{"n_layer": 14, "rope_base": 10000.0, "attn_scale": 0.125, "optimizer": "muon_variant", "lr_head": 0.00553}
MLP neurons of a small language model. Each row is named by its layer, matrix (down: output weights) and neuron, and shows model dimensions 80-207. Each number is 50 + 10 x the weight over its row's rms, rounded and kept within 0 to 99. A neuron's up and down rows have the sign that makes its largest values positive.
After each neuron's rows, "fires before" lists the tokens most often just after its 100 highest values on Wikipedia text that the model never trained on.

L2.down287:58 19 62 56 56 53 54 54 52 49 37 54 54 58 31 55 40 52 71 59 40 68 46 56 58 47 41 50 53 38 62 25 48 50 55 53 30 66 40 54 42 50 46 55 53 55 51 48 41 52 48 49 51 62 62 58 48 64 68 60 52 34 58 29 59 33 54 52 33 48 40 41 33 73 54 28 52 47 49 53 58 48 56 63 45 58 42 61 57 59 35 37 43 57 61 47 52 40 33 50 49 64 59 47 28 45 57 51 53 57 43 51 50 52 46 72 51 48 57 51 54 36 57 58 41 49 67 69
fires before: " ", " the", " —;", " his"

L2.down262:60 49 46 33 49 46 48 59 48 53 48 57 51 36 65 73 60 74 35 52 48 41 44 47 61 47 57 45 57 64 52 58 56 35 45 48 48 41 49 50 58 35 52 64 57 31 60 34 49 60 56 41 57 40 42 59 66 32 43 50 48 59 35 54 41 41 63 46 49 41 65 59 55 42 40 49 73 56 58 40 59 55 33 48 54 52 70 52 42 50 39 41 52 66 49 62 47 45 42 51 64 54 60 51 64 53 35 50 70 47 33 53 40 45 57 39 34 59 36 33 39 62 50 33 59 46 43 46
fires before: " |", " |\n", "1", "0"

L2.down281:46 58 63 50 26 36 38 35 60 42 52 57 42 61 37 53 39 49 66 56 51 62 54 48 53 51 57 41 53 62 51 54 54 57 32 62 55 48 44 48 63 43 46 61 48 66 69 50 25 54 50 53 47 57 51 56 51 68 48 54 46 51 74 36 44 44 54 64 51 34 58 48 44 54 63 57 55 43 34 52 49 53 59 51 57 46 48 37 41 65 47 60 49 46 56 55 68 46 61 46 54 51 24 42 32 66 55 43 58 48 65 52 55 60 45 50 52 48 49 61 56 46 62 49 38 57 58 58
fires before: "-", "|", "B", "Early"

L8.down463:46 51 29 65 54 53 50 26 23 49 47 40 58 62 39 54 55 50 88 57 24 54 41 63 51 66 39 60 65 45 53 39 47 50 60 36 46 61 41 50 25 35 57 71 55 71 54 57 62 66 51 53 46 51 51 47 42 53 65 48 64 44 43 64 42 48 54 53 66 48 51 40 39 57 33 46 44 51 57 61 59 50 57 36 40 56 44 26 60 57 55 47 66 44 56 65 47 58 48 43 44 47 47 50 53 51 57 46 58 55 45 47 45 45 41 57 30 40 44 55 60 69 42 46 42 61 46 61
fires before: " ", " USA", " N"

L7.down507:47 42 49 48 63 38 56 61 62 40 36 41 47 44 47 41 53 49 66 63 60 60 38 64 30 66 61 39 57 61 60 32 55 58 65 39 46 51 43 49 55 46 52 52 64 64 52 45 62 59 61 34 34 61 38 41 58 89 54 43 58 48 51 59 58 51 37 41 51 26 46 55 30 47 43 52 51 56 43 58 39 48 52 52 56 54 38 49 65 45 57 57 51 62 43 48 56 47 53 54 61 50 65 34 67 46 48 41 70 63 48 48 30 59 52 44 51 50 57 49 54 52 66 45 46 62 53 47
fires before: " ", " |", " |\n", "|", "A"

L3.down184:50 48 59 46 49 45 56 51 50 59 42 30 38 55 27 49 61 44 56 52 56 32 24 68 41 55 50 47 47 42 62 49 52 36 42 40 54 46 68 54 55 39 42 42 37 32 42 42 48 47 45 47 38 47 53 29 46 53 45 28 53 66 59 65 62 82 52 42 46 58 48 53 54 69 65 56 60 53 51 55 50 61 44 40 39 52 29 58 61 65 50 57 45 49 62 45 50 35 57 64 48 46 36 58 40 70 43 31 35 41 36 39 47 39 41 43 43 44 51 57 51 57 36 58 49 51 60 41
fires before: "-", "p", "."

L2.down11:55 49 39 47 42 60 47 41 48 26 44 47 57 51 65 54 55 54 55 54 37 35 61 53 55 53 49 43 68 42 64 51 49 52 51 62 43 51 43 63 71 42 52 60 66 50 46 50 49 58 45 58 56 55 63 49 42 61 51 55 56 57 31 44 49 66 57 50 41 35 40 57 54 34 65 66 42 40 45 61 42 43 49 70 47 48 53 57 23 51 52 48 56 63 60 51 49 50 50 67 57 41 46 43 45 37 54 53 42 57 72 36 20 43 31 57 65 60 51 52 63 61 51 44 46 44 43 71
fires before: "|", " "

L2.down188:53 51 52 54 38 52 51 36 30 43 45 65 76 66 32 47 59 53 69 59 39 44 42 68 49 58 62 73 69 48 55 48 54 42 64 58 40 36 71 52 52 48 36 71 57 42 53 25 40 58 55 50 63 64 70 48 46 48 51 50 58 55 45 50 57 51 52 32 47 49 53 42 62 54 39 72 46 49 38 56 42 35 78 53 29 46 54 63 47 56 59 49 52 60 41 57 46 51 55 48 39 41 51 44 22 64 50 56 52 46 49 44 34 52 61 39 44 50 54 70 48 65 43 57 53 53 61 59
fires before: "|"

L10.down459:51 46 48 41 51 51 58 56 59 52 33 32 57 44 47 55 64 54 07 62 44 46 36 42 54 47 60 54 68 61 46 56 57 49 60 53 43 53 30 47 34 43 54 55 66 48 48 47 47 53 56 56 56 69 62 54 63 51 61 52 58 63 61 22 57 41 51 61 46 57 46 71 53 59 56 54 49 44 58 68 39 57 64 60 40 49 46 72 50 51 49 42 49 48 50 47 41 55 50 45 55 43 40 41 43 52 48 44 56 48 67 49 41 54 46 36 56 55 39 33 42 44 67 38 46 66 49 54
fires before: "2", "0", "3", "1", "4", "6"

L4.down189:70 56 55 48 58 50 53 64 30 54 46 35 64 61 55 38 50 56 67 55 52 60 56 68 44 61 52 66 34 44 62 48 36 38 54 47 66 59 53 53 47 38 41 48 56 37 50 46 65 59 59 49 51 54 40 58 44 46 47 63 46 68 38 48 28 45 43 48 57 37 54 73 49 70 30 48 59 54 35 41 50 42 67 34 37 47 44 79 52 64 44 51 56 46 45 47 51 43 41 52 64 47 47 51 42 61 61 48 63 51 50 57 34 45 61 51 67 53 39 52 58 49 45 49 44 61 62 48
fires before: " (", " ", " |", ":", " career"

L6.down11:53 41 49 60 56 64 40 64 37 47 44 70 61 34 56 49 33 39 52 47 51 54 54 64 69 64 60 22 53 54 64 49 49 41 52 51 41 53 55 64 39 37 40 44 48 44 55 36 41 68 56 54 47 71 58 31 54 48 42 54 59 58 48 49 49 43 51 51 42 34 37 33 52 35 37 47 33 67 39 76 37 43 63 51 48 41 52 56 54 44 58 49 43 53 62 56 49 40 58 47 56 57 68 55 61 51 50 34 36 47 43 27 60 55 29 58 74 39 37 51 61 39 54 63 44 46 52 52
fires before: "===", "=", "==", "|", "-"

L6.down258:58 53 52 48 38 49 40 49 54 41 57 46 56 59 27 56 52 51 86 51 50 58 55 48 48 55 34 48 40 57 45 46 60 42 45 33 46 55 46 70 44 64 63 69 43 63 40 61 38 54 45 73 55 56 75 54 28 50 42 59 53 54 43 48 52 56 54 58 54 61 38 56 60 54 54 21 44 70 37 61 65 37 51 52 51 43 66 53 65 46 49 45 53 60 36 41 62 48 53 46 45 58 51 71 38 48 58 65 42 44 58 55 55 61 40 50 51 51 48 40 56 61 38 52 62 47 66 60
fires before: " ", " +", " the", " a", " −", " New"

L2.down71:49 46 53 61 46 39 46 40 50 35 39 45 31 39 42 52 70 57 52 36 66 53 44 55 42 47 50 29 62 53 47 43 48 36 48 48 36 52 44 55 51 50 34 53 48 49 55 40 49 37 53 59 49 67 51 56 62 48 36 51 51 40 50 24 42 68 57 37 48 43 48 45 47 67 43 45 62 48 52 54 53 31 43 38 47 44 47 55 70 51 58 61 54 36 35 67 43 49 49 48 41 40 58 60 58 57 58 47 65 22 51 28 31 36 60 47 67 37 57 55 46 58 34 51 54 83 41 68
fires before: "2", "9", "8", "0", "6"

L10.down249:42 52 55 47 50 41 50 45 45 64 44 59 58 57 59 67 65 45 68 50 41 65 51 54 61 41 61 45 37 56 49 51 43 43 30 43 53 53 58 47 43 39 56 67 71 45 47 46 49 45 39 59 61 47 41 51 42 40 49 56 48 32 57 66 63 49 42 56 46 52 45 52 44 66 50 46 62 51 52 33 42 61 45 57 46 50 35 81 50 61 42 61 43 52 59 53 47 46 43 65 45 59 52 48 40 50 46 56 49 40 54 56 49 73 42 54 34 52 48 34 34 57 30 56 55 36 63 37
fires before: "\n", ":"

L4.down115:54 44 56 45 58 40 25 60 57 68 37 67 61 66 58 48 50 28 62 41 63 57 43 48 58 58 47 57 61 39 40 51 27 51 36 51 30 54 42 59 39 47 44 41 57 49 34 47 51 48 49 68 54 61 62 43 58 54 57 45 64 42 47 46 60 58 45 48 50 55 39 62 49 43 51 58 49 63 61 37 28 46 71 39 47 84 34 57 60 41 58 42 42 54 59 47 47 52 48 56 63 78 47 53 57 46 48 51 60 64 54 39 40 52 41 58 40 46 68 58 45 42 61 60 51 44 50 66
fires before: " in", ".", " of", " and", ":", ".\n\n"

L3.down369:31 54 22 53 39 45 49 59 56 41 39 58 48 50 72 50 47 28 61 46 52 61 47 50 64 64 45 43 60 79 54 56 38 47 62 55 51 52 52 58 41 73 31 59 55 50 43 35 45 42 63 36 43 67 44 50 51 57 38 51 42 67 44 39 40 43 39 33 57 65 43 64 50 58 50 52 49 58 51 60 51 64 45 41 47 60 55 59 60 33 53 50 52 57 62 60 54 54 42 24 51 58 64 41 52 49 52 43 51 47 64 44 51 38 43 58 58 47 37 51 68 49 58 60 59 45 55 67
fires before: "===", "=", "==", "ock", "|", "ot"

L2.down146:51 51 62 32 36 52 45 38 56 53 55 49 54 50 56 40 49 37 55 34 43 59 56 55 50 54 47 61 65 57 25 42 65 44 43 62 49 48 49 34 58 33 68 63 44 44 57 49 55 58 59 51 49 54 47 48 41 40 47 48 54 50 43 58 66 53 49 44 55 75 44 64 54 51 46 52 41 41 49 60 51 50 44 44 61 52 39 55 46 58 42 31 59 47 46 36 55 60 50 56 35 64 59 49 65 46 65 35 60 45 47 42 42 32 31 51 32 63 33 65 41 22 28 63 47 27 64 47
fires before: "-"

L8.down304:50 71 48 61 60 61 60 47 56 55 29 41 59 57 42 28 54 53 68 52 39 52 40 55 49 44 48 49 50 32 60 53 61 64 59 64 51 54 66 60 49 33 58 46 60 65 45 55 44 36 52 27 31 55 23 49 73 57 38 35 61 65 35 48 51 51 56 35 54 58 42 66 56 71 54 50 25 70 41 40 56 46 35 53 58 42 33 37 47 38 51 37 52 41 47 55 62 44 71 54 56 51 36 41 56 47 46 40 51 58 48 36 44 59 52 60 26 45 66 52 46 57 51 51 38 50 50 41
fires before: "|", " ", " |"

L2.down545:58 39 49 49 36 69 51 55 50 55 45 63 45 55 47 58 50 47 70 51 40 61 50 81 58 64 51 49 46 63 39 49 34 39 42 47 50 48 66 45 51 41 51 57 47 43 58 51 52 46 52 53 48 59 46 35 34 56 46 60 50 24 53 44 29 63 41 26 59 35 40 42 44 56 59 53 65 42 36 54 48 40 61 50 45 54 31 64 43 57 67 40 52 49 64 51 49 70 50 53 59 53 53 35 78 43 69 46 54 52 35 39 53 73 51 55 41 47 64 43 29 59 35 44 38 66 49 50
fires before: "==", "-", "In", " The", "==="

L7.down363:72 47 59 42 50 48 47 52 26 45 47 44 63 53 47 43 57 60 59 42 50 41 53 40 48 45 64 44 58 31 45 52 57 79 52 44 51 35 47 42 43 62 50 56 49 43 59 51 67 40 70 39 52 45 55 53 50 48 64 41 49 60 49 53 47 42 38 60 35 56 59 57 54 56 39 59 44 44 44 52 55 28 44 52 50 51 39 52 50 46 49 50 51 47 46 63 57 32 66 52 44 40 53 46 51 47 59 34 60 72 36 64 56 58 58 38 37 46 39 60 56 57 57 42 52 50 43 26
fires before: ":", ",", ")", "),", " |"

L2.down428:54 41 38 49 53 31 44 47 46 57 50 41 60 45 54 43 36 57 99 46 39 49 53 56 70 50 52 55 38 59 63 47 46 47 56 47 41 42 43 58 46 59 50 62 51 42 73 57 48 54 43 54 62 59 61 62 40 41 48 54 56 33 36 51 54 63 56 49 47 59 39 45 26 58 61 31 58 39 34 49 46 48 48 58 49 46 51 54 50 61 37 42 49 42 48 53 46 51 55 44 54 32 58 52 66 56 42 41 31 45 37 61 37 56 59 53 67 51 54 59 44 59 49 41 41 48 49 61
fires before: " ", "==="

L2.down507:53 66 52 65 61 47 49 66 50 55 53 64 43 53 38 63 61 61 59 54 56 39 51 51 37 50 57 54 45 51 61 57 55 71 45 46 49 56 59 53 24 39 48 60 51 47 38 54 41 60 34 56 40 35 55 41 41 41 53 53 50 47 63 69 50 48 37 41 43 44 56 31 54 36 72 56 36 57 41 39 61 29 49 64 39 54 52 59 45 59 43 53 59 39 62 42 46 45 57 54 44 66 51 49 44 74 54 40 67 72 65 65 41 54 52 63 45 59 55 52 60 55 40 54 33 51 38 35
fires before: " ", " (", "-", "200", " —;"